config.toml
n_kv_head = 4
d_mlp = 1024
norm_place = "pre"
rope_base = 10000.0
attn_scale = 0.139
init_std_up = 0.0274
optimizer = "muon_variant"
lr_mult_down = 2.0
train_tokens = 421700000
MLP neurons of a small language model. Each row is named by its layer, matrix (up: input weights) and neuron, and shows model dimensions 0-255. Each number is 128 + 32 x the weight over its row's rms, rounded and kept within 0 to 255. Numbers have three digits each.
After each neuron's rows, "fires on" lists the tokens most often at its 100 highest values on Wikipedia text that the model never trained on; "fires after" lists the tokens most often just before its 100 highest values on Wikipedia text that the model never trained on.

L2.up117:182137161150139110151127116146129104063096139069119105171115151076108164117176123088171117093115135126143152045177139139093154164153133101130101130116104095122150141125151154110124147108146140120095152154092163104172139137165183181069206155158149130145106082079038100153090138102152075122191108136176096135131140083071143150116109093122106117130103072133150134139114095160110090086132177124118086136089151115172042176120139079193158072175111142147079120124144138173115104086169110120161201159157080085091174150130173112072145151135172106128123125155135165131111157041110144102123114172152127132185085202065114159131116178143090161075144129098128160159158157127136075132190141107119144123169084103156092098119131103146068123129093119146122128094159160092098142127121111
fires on: "use", "ad", "h", "il", "ount"
fires after: " M", "o", " m"

L2.up700:125101124081196169100102195063146079141141161088058107160179101150135099190111088115109122125099146122110161118137139089152110118123104217117173149082144190124098129067120135141134115138146122153125130185172120141223096226189118146118161122104110116152146114094120143119126121147107107129159121163130110126075139136146122127179075146118080138148070080150159155137143147129093138129116159094189112162066071078102132150118093067088135172147128079146110141152130106151142115110111137153080092139159165131142136119209131114089135125102086114138150081161151109086143124094093097148088116178137086145128148137133084150134160174086163114077110128156119152171206124138119179191113088129129149074109144151142163113067148061143116110114150107166165137102154151093091083137131208
fires on: "able", "eng", "o", "ay", "al", "ed"
fires after: " T", " t", " l", "T", " B", " L"

L2.up2:182161124085116087134108060129115119107153119118150095116108137131126096146157084137118158155092061150085166071140148083126163152160119132085138162130164130098096133158199128161110151138164092100055130120105105141075119175106152074095120180179168091109170109083162098109131173132122109158138125057109077111127103127133098113165070091101121143140130123144128138063167105117094152150087099110149129136119126118195100139128121101157163174119193097057133119163170105129227076140092129106136118122149123110131108112132155155132125115164159130152142117177117141158133108134128111112151201126166121098126097093115211142186117147119116119163214140206128199107133112108184183118126156133116138171107153139112136162152082148129098095090046120198167145061088118183144098102089162
fires on: "ar", "ch", "and", "a", "iz", "hip"
fires after: " S", " s", "S"

L6.up351:106125099093119082144119109175118093079128115107134099141170126053144131152123085139173129109117124121177153112145126141108100167138143174129080151065105092106173112102115143127092154109142125173153133128110081169116137122107097113048123126227125169157119138123118178191136136131107123094104106187117112131161073181102151105144101134113117138149085148173142138184167102144135117133113154141111136116053083156190165138103183105190161113089108123149160157120169108166114162178086104140115187099077077084160127147129129088137133080091112142138108084138131153104072101127126097141120068198157081097248142157079127141114085144153128183110123112154117151119131131131128125175171125103101110158093105139114200115140108132145180139128050152116135095149198152118139057142217157
fires on: "ir", "ount", "et", "ary", "or"
fires after: " M", " m", "em", "m", "ons", "M"

L2.up913:068129133080140190131145175043107099146154125106104100077139135154147061104107113087140190122168130081134218141180162070134099114131073146132188186111137097134112152114074154152128183161125153171143110130113145146147115166139136181075179115118101129183119154118091106125188136102101163151151098142170138124120141065069122126190113155148108126098105091076131141147110129104177161166139157090150139149139100145147113131144129143132209112091160171124080131121179134106143158110120135066130115133166142146179094082094143136137102119139100092163129091114151070085124125128080109102117119171131140106107143142087145117106095155100151150075172119061135116125130130112172213129110090184198095100200147129100120160127106091158109104090147164168121107140059138049168121147165089
fires on: "y", "p", "ous", "a", "re"
fires after: " t", " T", "ro", " h", "on", "T"

L2.up491:152097200132155151128116188121103195156142105153116112109085110152065091079148121158141093121123105129008169095148149102122067084207075083095137119102156152151133095125096131093112150117127122159111161176142126165142093109204138095079171118069115132152073162125149117115143080152116141090101177097184117131091149161181103108109152176158127131121076118140117121097172118166065109108155125125180169166112133098188082139164145162094129131153177145168079120108117136128153091160103147135139166162115153170133075175109111126144122133094121133153105166147163140071055153137104070179139143142144075126133176137112081112120105136111138096116162081067132110136126172084102157216145098134165150147103152115173165137138151067087082088113150139154191126150120148142152090108130108
fires on: "y", "o", "h", "od", "ow"
fires after: " T", " t", " B", "T", " The", "t"

L6.up626:109113101123153144129200096065127139135142112135113168114130163120079238148164164142113102118154082141126082160095148150162164163092112125096110140146157204156155110094091140063182126106175135117176150115123151131092129049111163089146148114107110154127135117095139144153139095210103179137071117078153126124114095131128140112131141116131136121120180072139021119135158116119058066089060120170086082104146150159124055101178112162147061114188166154118131108079148149130116145166069150129123151169114117155162116082180093118139117070143103093184107106142153151105117177107142110128097084172113154090136098084129184131145105124104144158094150183160097174139127140113123089106146129117142156156077133043141126127143097185151079109125148140135125118089134185152155123117146139
fires on: "et", "ot", "ur", "al", "ed", "ok"
fires after: "at", " an", "g", " to", " T", "ar"

L2.up983:100112134125104145116172101190069163142071076126134117161105113135152116167124106145080114162151077127097115145103077186156115131134171089098133157083147140150135150171107069172111109168137107117102108193145103068117159136126100133178069163120128143159109180133140148061126099173162156134054084073071082096116169176113097198167126128062132150207082122185175130124152053106141171106115138157084153082154115168117106155162103144116166119136109148072155101129124105193172053170137149089140065109129122144124128116106176127179150120168113125116122126156113160146120140134133122070145170127133099108123126157161207142129101130156106187126189121174134085098103132109157180096125146089115104124084151100124185119107141082149130119098151105090130087058104117163113117177108123
fires on: "ts", "orn", "and", "ace", "ar", "are"
fires after: "if", "f", "s", " S", " s", "w"

L2.up944:081102089138106120144199136087086122091092126072164100124094114130121155169167124160120147115106127126149150133164142150115143119123170104137193137172202097164131128158170114133109146152173100087141160145120158167107141144090098145124096126091062070162171077155163131045133143105111160165139102183106153142109111131128103096082095142117103144102098241172088150122162082096132176118102114171109113103121114088191148081137133072177200169150082084106145137103180090122130148149103099141128081099099129124186117057183154121122113146162119157120132064120129077117123077120167141170133132111151100119152144139104164146107135123188164155144165068170164119178143180103125150086174117122140100207098137061125111124104097117128108169173136070139103113118082121085137101158111068
fires on: "a", "out", "ther", "es", "ec", "02"
fires after: " s", " S", "ou", "rough", "s", "2"